Weights of a small GPT-style language model, trained from scratch on English Wikipedia.
Training: a variant of Muon for these matrices, 2050M tokens.
MLP neurons of a small language model. Each row is named by its layer, matrix (gate and up: input weights) and neuron, and shows model dimensions 480-575. Each number is 128 + 24 x the weight over its row's rms, rounded and kept within 0 to 255. Numbers have three digits each. A neuron's up and down rows have the sign that makes its largest values positive.
Before each neuron's rows, "fires on" lists the tokens most often at its 100 highest values on Wikipedia text that the model never trained on. A number after a token or word is its count.

fires on: "d" 34, "t" 23, "l" 22, "n" 8, "tr" 6
L2.gate486:118109133123137121158133121122153136140101129126055156127106133129180107167107118119177125113128157074129110144146091144111144170109101143094150122123113125110096150102122114073148125160144106154136122169127123101147159119133118139147116109143143113144143145145130120144110124096155142116
L2.up486:150095091143118190151157127164121145151121156130093123130124094131147121166099109111104080148083134196137124115134120154110149153118122112141110106163127126111110104161142115141167139096089103124115147105127149117107149123083117107103120168126144103131121093102105120130095146137133140150

fires on: "as " 60, "–" 8, "population " 6, "born " 6, "well " 5
L2.gate108:134176145160085137129142150124096155143155101155132128135122121118102122133128112164070107137126132130177132111153139136135164114111134168115174134106072102170090104158118092091143079089106159136122087124108166103121174149115115112141104132117119106124118118187178154126120163149136127105
L2.up108:145120120134121130092126138184154142128110033185115108123163117107156133113104146179084119101101131150134169097137101127159143120168154124172145121187126127164151114118152086154127131129121159127141093115138136142110116126103131136161143149149126159158074142082111132117133149107091128074

fires on: "de " 26, "i " 10, "'" 7, "y " 7, "en " 5, "und " 4
L2.gate267:153147115093124131144158125105095156111171173156140136127115167126131143121136120123158138097145098146119087155177130142115049110162143120155120112147135139133103123151155197191141175112139119134120103126156161157172150160098190195147124144115166114158139126160092074180119138131150167102
L2.up267:142139106128082127146125113115123151137120163152134091103112195145095152147092154119110185151140124115050095104096109140157133140146130123155134095121120129140113131131157121172128162165141085093092149186110180131141123145126132134161148135132142121125145106126125083136131105161139174137

fires on: "is " 43, "=" 15, "a " 15, "was " 10, "an " 7
L2.gate616:151150155134127144118109147161119131112101116129157114168142206149136163143102135097124147113138143117109110110118168127145093116151084168117096129128121152160169142105112094132114148131116116121111124115116146115116106107133169133153112139089102113115142124138092127130080145130151126122
L2.up616:156139118120129095127117134127160132090142116169137111133109129103102117111124148111159187081135146164159100121161149097125119126134153109126089140114084163147154114144117122132117104136150093154117156144132131073135096099142113140150157089112140112120160153126126131167099114129143150122

fires on: ") " 29, ": " 11, ")" 6, "made " 4, "): " 4
L2.gate416:126130115120164104123170117114119115103119160153152129098137108139177140185119171114143165126101131115167097146124111191131096094103117136094156155128104097156127117155114129140119113160125133145153126132115105121144136130137093100118140167110070109159113146119097139153113120099108139144
L2.up416:162117140163125146087188121108139128133155126187122084122101136112174103089136169166109092156141114115165118079165151129169141145094134168155097092153124119166140144114145149105134105148141115164193123158136131133125149126112057122125106137096129086144125129123132156138118129087111114063

fires on: "was " 30, "is " 20, "except " 7, ": " 7, "are " 6
L2.gate547:151137112133157096119116120150112130101116135118135153151104146141129075134113128103133135142137087139159110151113137092097133146117132127155137102139136124125157135142134141120146152138157127161113139157107108152113184089148131162110173117146128104133147099115159123134112156117151112128
L2.up547:133163111111143116160134125141142080127139129101146139103113163127112124103101115136137106079127154107130108147121139128111149120110138101123085164124106182160141136113113138117074135127123156169133161133132162122180138108110112117128114151140113141112126148122137126154078081117163142165

fires on: "more " 22, "most " 18, "much " 8, "largest " 6, "heavily " 5
L2.gate110:137139111092131164095097101127084141118100123126079142176145132141085123093075147136102104150142125101158124097149087094112172104145149125138167068151144139085147101121098113183139100131142116163145150142159138113138111137134136103141090142090083165131112159121151138136121099121134164184
L2.up110:161126131171142179108095115114143080147144129129108117123140111180108135165140119132101126122104158126129136146107111115117143107164097151150108093132159147107150174121181119161121150110128141123149157105107127131136170073098145144148160147146122135167114113119138144094145118099116119128

fires on: ", " 18, "(" 10, "+ " 6, "+" 6, "un" 6, "died " 5
L2.gate42:138124138129100175099105158124135158119144109123063126121136123157111107152126096092161099128096066096135096160144128110101160171143136124118146121144138101143136091139155051128171104129141116141087125102138154139117129169128136143144090101126103133123147106169100091130125115135121170120
L2.up42:119136111138159133125131164135127127124102136139154147091179108154119101144140115125110103116119181152134162122099125163132124142106139169124137104144136137153100147160139105202136115135118133108149090129124132121161102132059123153102136126115121175153094129147152087165115125113185178135

fires on: "to " 24, "faced " 9, ": " 8, "defeated " 7, "es" 7
L2.gate598:118134085147123131131156096098128140109128102153142141128101135148170152140169169091130141119106136155150101110138113104144147118132120142108086112134113102121168103092144121096106163060119098122119159113125173145119158132140127124119118137090128149128164109111124084137147134163094127100
L2.up598:103112103141102118151130144168140122141191156156146103121111094171115152110145128146111102135062129176172126068140159116163136144211131131100158149101173112130132144117148158105090111109117159129140129134152129163101149136097119083131130160129116097155122103106132150140086166133136115066

fires on: "y" 39, "of " 13, "| " 6, "title " 4, "any" 4
L2.gate77:137143137127091104156103145141149131131148137152132082102167148115121125083148125124115115131089153136144101119103134122132121115156126156114168123154090152141137127131122096136132086100107118133128106142185142159105146115156112136179120102145103094122135105115143146116109111122136127140
L2.up77:156167162111096133165108146133137126148134086102105115105157097169118168086116094157119143125139148124097145133178139133118105131175136126147084155118112166158128180156160117131092136127135112125141092103166124165158123168114100133143101135158114113143148099150101136115139145115136131137

fires on: "and " 57, "or " 13, "than " 8, "& " 4, "about " 4
L2.gate316:143097124158136124113148170171133132121149140164124070141120105151137138159111177166141158171123113125146130118133120090129119119098119153130147159145157149156099160119145144120107149119131106202129110096180085136133144157128127180122117147141136139104156124095148100141138168126107109113
L2.up316:107112121130126137111151132150096140149148115133134056124139098127117138123090154128146126128109103147136113115090101122109129175118093163143080121114120131175160129089134128134116118132097104177137105132144109127129166128145135138134072152145102128134163120082113160168120181108148150151

fires on: "h" 45, "esh" 8, "zh" 5, "mi " 5, "izh" 4, "sk" 4
L2.gate571:100145106188131162093092101114133129100140137109077141137132129180111139142128102114101116123129080129090131144141119102149165107147151118117108157123107142156122111125112136121152156074154126113126111130126155121137082179095124120123155113098143106132148113111178109143129136106144125136
L2.up571:125106151112114163103118142167173146102105124149135130103141140113143120114136128104140135134119113097144101108115153110137120155100122099149158156074144109152161115147121142154120144116102126166092097162122134133117171145120071141096126154131123137151117138103142117098133131153151102124

fires on: "and " 77, "& " 20
L2.gate185:120091128151077140143122120113099119113136107137107104156120112135136118119101178158125116154130085135153100124126140104129117168148143110119107119132083120130102088097121144144122135139116111170108159096134090156120106167136126163122082137142077090116124139093131097135151128140120132131
L2.up185:175088142112099147137119136118122102137086120143137145122131143129113156142111121117129147104140132149124126160152087132151121151111120108136140130135117115124109123128126085130105105150140077116130132116174118112086122127122153122148134097167142146132134097140110169152136123172153134098

fires on: "of " 37, ", " 15, "ev" 10, ": " 7, "the " 7, "-" 4
L2.gate173:157104147131110097167094117118122123124112080126141130136099143120151132105090079136115151117137127123141092116104144099080138117114121108166118116183124121142128110167109140100139158117128108124147163157199154170110173116125174170110119139129098129117151119155133142135093151116149113114
L2.up173:164144140149118121112134104149137154148144123148120145126144146111107147089123110137142133100118125148133117179188119121131116136147120122146150118141115138186123137119116141112150117138165122109108123104145114143175100111129141116133144108138153091145109137146068149138132173137142115105

fires on: ") " 62, "well " 22
L2.gate372:145123112131115123148113120156152151140112103118114117138109132138120125119122148143135087142085106151130145149153099136097115150100110119143149189075136119135165146090117106108104111127123116157143152115151116144110110131137108084084136143110104105108133104139172114114153150142101134195
L2.up372:150095116120139107098142136169113136143103102106095133120117138124149123079105143141097152154099144134108164162110136131132076129135151091116093120122140104139114171097148094087163109135102136109140147119128114134105143141113118097156128140122134112144139167093107091148143129097189106090

fires on: "s" 40, "Jr" 7, "els" 5, "ks" 5, "ts" 5, "ar" 4
L2.gate155:168166125157121102137132172127126146114156210132120057108131140125103130113130124148107139158107110144129138166152104137119108101120195142154107118098082126119084103104166150112125138152135122112116129146084145170122122146123151112122125123153092109099141132140116124144150122139085164084
L2.up155:116096130124107111140143114141079088163090151121134117116148167130144146142137128118115113127137178125154146143131107129167145124114142116160168156113107154130161107148119124084146132103146111134123112154113114154161114113131134127151129153140139120085118121104137118098131154111139107106

fires on: "and " 53, "way " 8, "or " 8, ", " 5
L2.gate79:143136126120127174135094140158103147088116089169120124151105114145097136095099159117126132125139151132133168140101173111151132164124115112113142181111074148170151157163076201087138157130166113144145165145124143117138105098135115130155121147121115162153136128121126135138074147150126121106
L2.up79:104102133113135103130117121127131145135147113135128136135099157103116133131138108120132139162142133100155130130122131075134103156078158128147128132102125093154132126127111155125134093154151110170125116115159122123128138127139132168174136155093093121102170141126078162125063153144112159121

fires on: "M" 43, "g" 37, "eng" 4
L2.gate404:115123152160113170117122097110132135150156138090090138127133094145122124114090125104108116130129140154135151068152148128116063118116143121120118129080119114101104117099127148093125103147117163151144149154143132109134154103109148153099145148121114105134111125125164104150133116121129128107
L2.up404:178134148122151122119108127148127128152105127143091133112090105116096142132107169133143147153087133118098135159116131141126127127136140105170065139161136146143133115138152125116125149091102105115097128113142155143132106168135102146187145105128161119117180161149077127084195122103079141134

fires on: "as" 30, "is" 20, "At" 10, "es" 8, "ush" 6, "iz" 6
L2.gate228:153149119112104153096181080154124128126132108144100137117129106106118126143136119126126128085128104135089136163136138125133172135109103128161132126135106170167102089089095173125138105145191116170126160145148154117142195181154126114103095111102154069141148138117139146178148115117093147122
L2.up228:096109172137158146084081149110138133151146147157123124152091141111132109098148160148172093148108134109134111158097178146143160096125144160167132125083149160145133143130126121146131154117116127138136100136100143129118128122127074191123109109104140140125129118092118161136132110149112093121

fires on: "from " 29, "of " 23, "in " 16, "for " 7, ", " 6, "and " 5
L2.gate43:135158140171107145195121110147113120114097093123129139098135100148095136138120128154126119117159127132111139157159131107099124148121097095132159128148105131136119129097136153119118127139142143090140096153160145108090118137134128150123091110128134128124155119177129100133113150124140142093
L2.up43:142132105106148114116133113182110125109150091113095137129133093141106132147115086122179101173149136113124112098141142145134116102132061105112139166139124119104171137088127106133076127164125163109090158133126119158141136161146135140126111182155151143139176165139105124121127104077123115132

fires on: "| " 35, "= " 19, ": " 10, "+" 7, "car" 6, "|---|---|" 4
L2.gate105:156114148103106170135136144160127102135130143148122123121126074108162168101137143148126136144087132121116120162131149119111139126111132183142102090113159126160102158114110132129145111094106085126101110150121148105116170084134128153129143135090102166150105112139147117082110159106120138137
L2.up105:166126154111154113119112104163146106145132104137087135158110141130148150123098118133169141132127124139166155154146112100137156135091118127111105081093115074084171120111120178144117127146086097128119114149141145161053105115181138125109129103078120136119085106194133087130122131139151131140

fires on: "-" 21, "same " 18, "+" 11, "| " 7, "- " 7
L2.gate410:110097121100097129160116147094091118101153108162134155157122130110098099125135119093110127116106127101161164108138116130161129119114136136117138143156110124117138138106127070121143129083115070073117095096087149132103139164137134093115133103145095163152126148160101171117057143130173166139
L2.up410:138136107141174130116140130102115118106117142148144129162119140117103108118117161140105158137093172139190131105130116122123163135121107143128120081163133070110131132096135093150124161128083118130137163155134132144131124120126139087120138112114146152172134129137137150127126129090124133139

fires on: ". " 56, "-" 18, ": " 8, "; " 7
L2.gate106:139118171136149076149116139123129161127107105137159159140143094102154147133138138086153134088097126096115111152127095123103155096136150147070100106151106121205127133156129144118164132124135110148139148127145091116077117129135146129143130128122100148110186121138154083132192097117142177148
L2.up106:139154148127119123082101126146100142103153169144161158115174126143099174093110141098120136125155128123106107104126118124117150100138130144139088109168160145146145120138094123105134161165187128147130129159150131143137142135131129104137121111121137126103151144150145122101125072146114118101

fires on: "an" 39, "of " 24, "o" 9, ": " 9, "for " 4
L2.gate182:172140131098129141128148128167107124121137125156101146121134091171097184130120129124062096101154131127129116088146118108101144104119170106137171125123145132151140095150139133158119128134124165122105108127118125118120126140142103154157077150135108146124108121183139119093128166127165178105
L2.up182:136134138097112158112132146156115138099078145138113141168119119157114107141094132133155087115115111156126126100156152123107180091086153126093135148132122086121106100121130124136112175137113132138143138107131170124147110123161151115143158156089073125138159125150118138127134112121151142127

fires on: "for " 20, "to " 18, "For " 10, "= " 8, "of " 7, "a " 6
L2.gate523:142161098135109128144113115142135110085089142143070129122076138114166102137116090143127162121138099146122144117119159154121110136143107146098098122115151153123160101121140137114169161138173165123115118122086127113112100142159145145128097114144115114118136130102135130094090146090124129068
L2.up523:100076116108108118106075129145128118116086145156089139142061114132129121103105117104138097109100114166167120190156123134147148164136109098106149137170134091128120099129168153134146120146196147104120118103103102097072104093138138132102096102090125100153147103137118114110174105134090133125

fires on: "| " 55, "– " 13, "- " 5, " " 4
L2.gate159:110149139140101149096124088109147147105132148145144152105154136146091133129146110130090124098119118142129160120155097126108120099132159153107096091103177141134135129111152139124116104115130124191167168095120138137116159134140136162120113109122122146116117151145138114104097117131149158143
L2.up159:145110107144162186161132079119113101090112129105104176115123075101148104114152137140099112126156147086144163097145148150165140075060171153104132134139139096145153129105102120155115129128114135141145133093145077093093083151110174109116164053119119157202092136131111111174148101126116195148

fires on: "y" 16, "cer" 9, "ug" 7, "ol" 7, "dou" 7, "er" 6
L2.gate524:114164108126128132141127102192139106175095152118097084102094153134079118162108126122124113159141130136159161143135121117179142154143134123161130064121151131146147151118108114110132113132138141143125111103139149134148156149113159141151166158147132098120122172089108101133122117159080140155
L2.up524:030160126143148123147137120111099135146134147109133103122070133147101094135167107118116137155108107119143154107131174165193122116117164124117105101148105118139133149177108113104131145113152114133138104079118114120173137152170163094126109152146132105136106095108166121161168130131130131107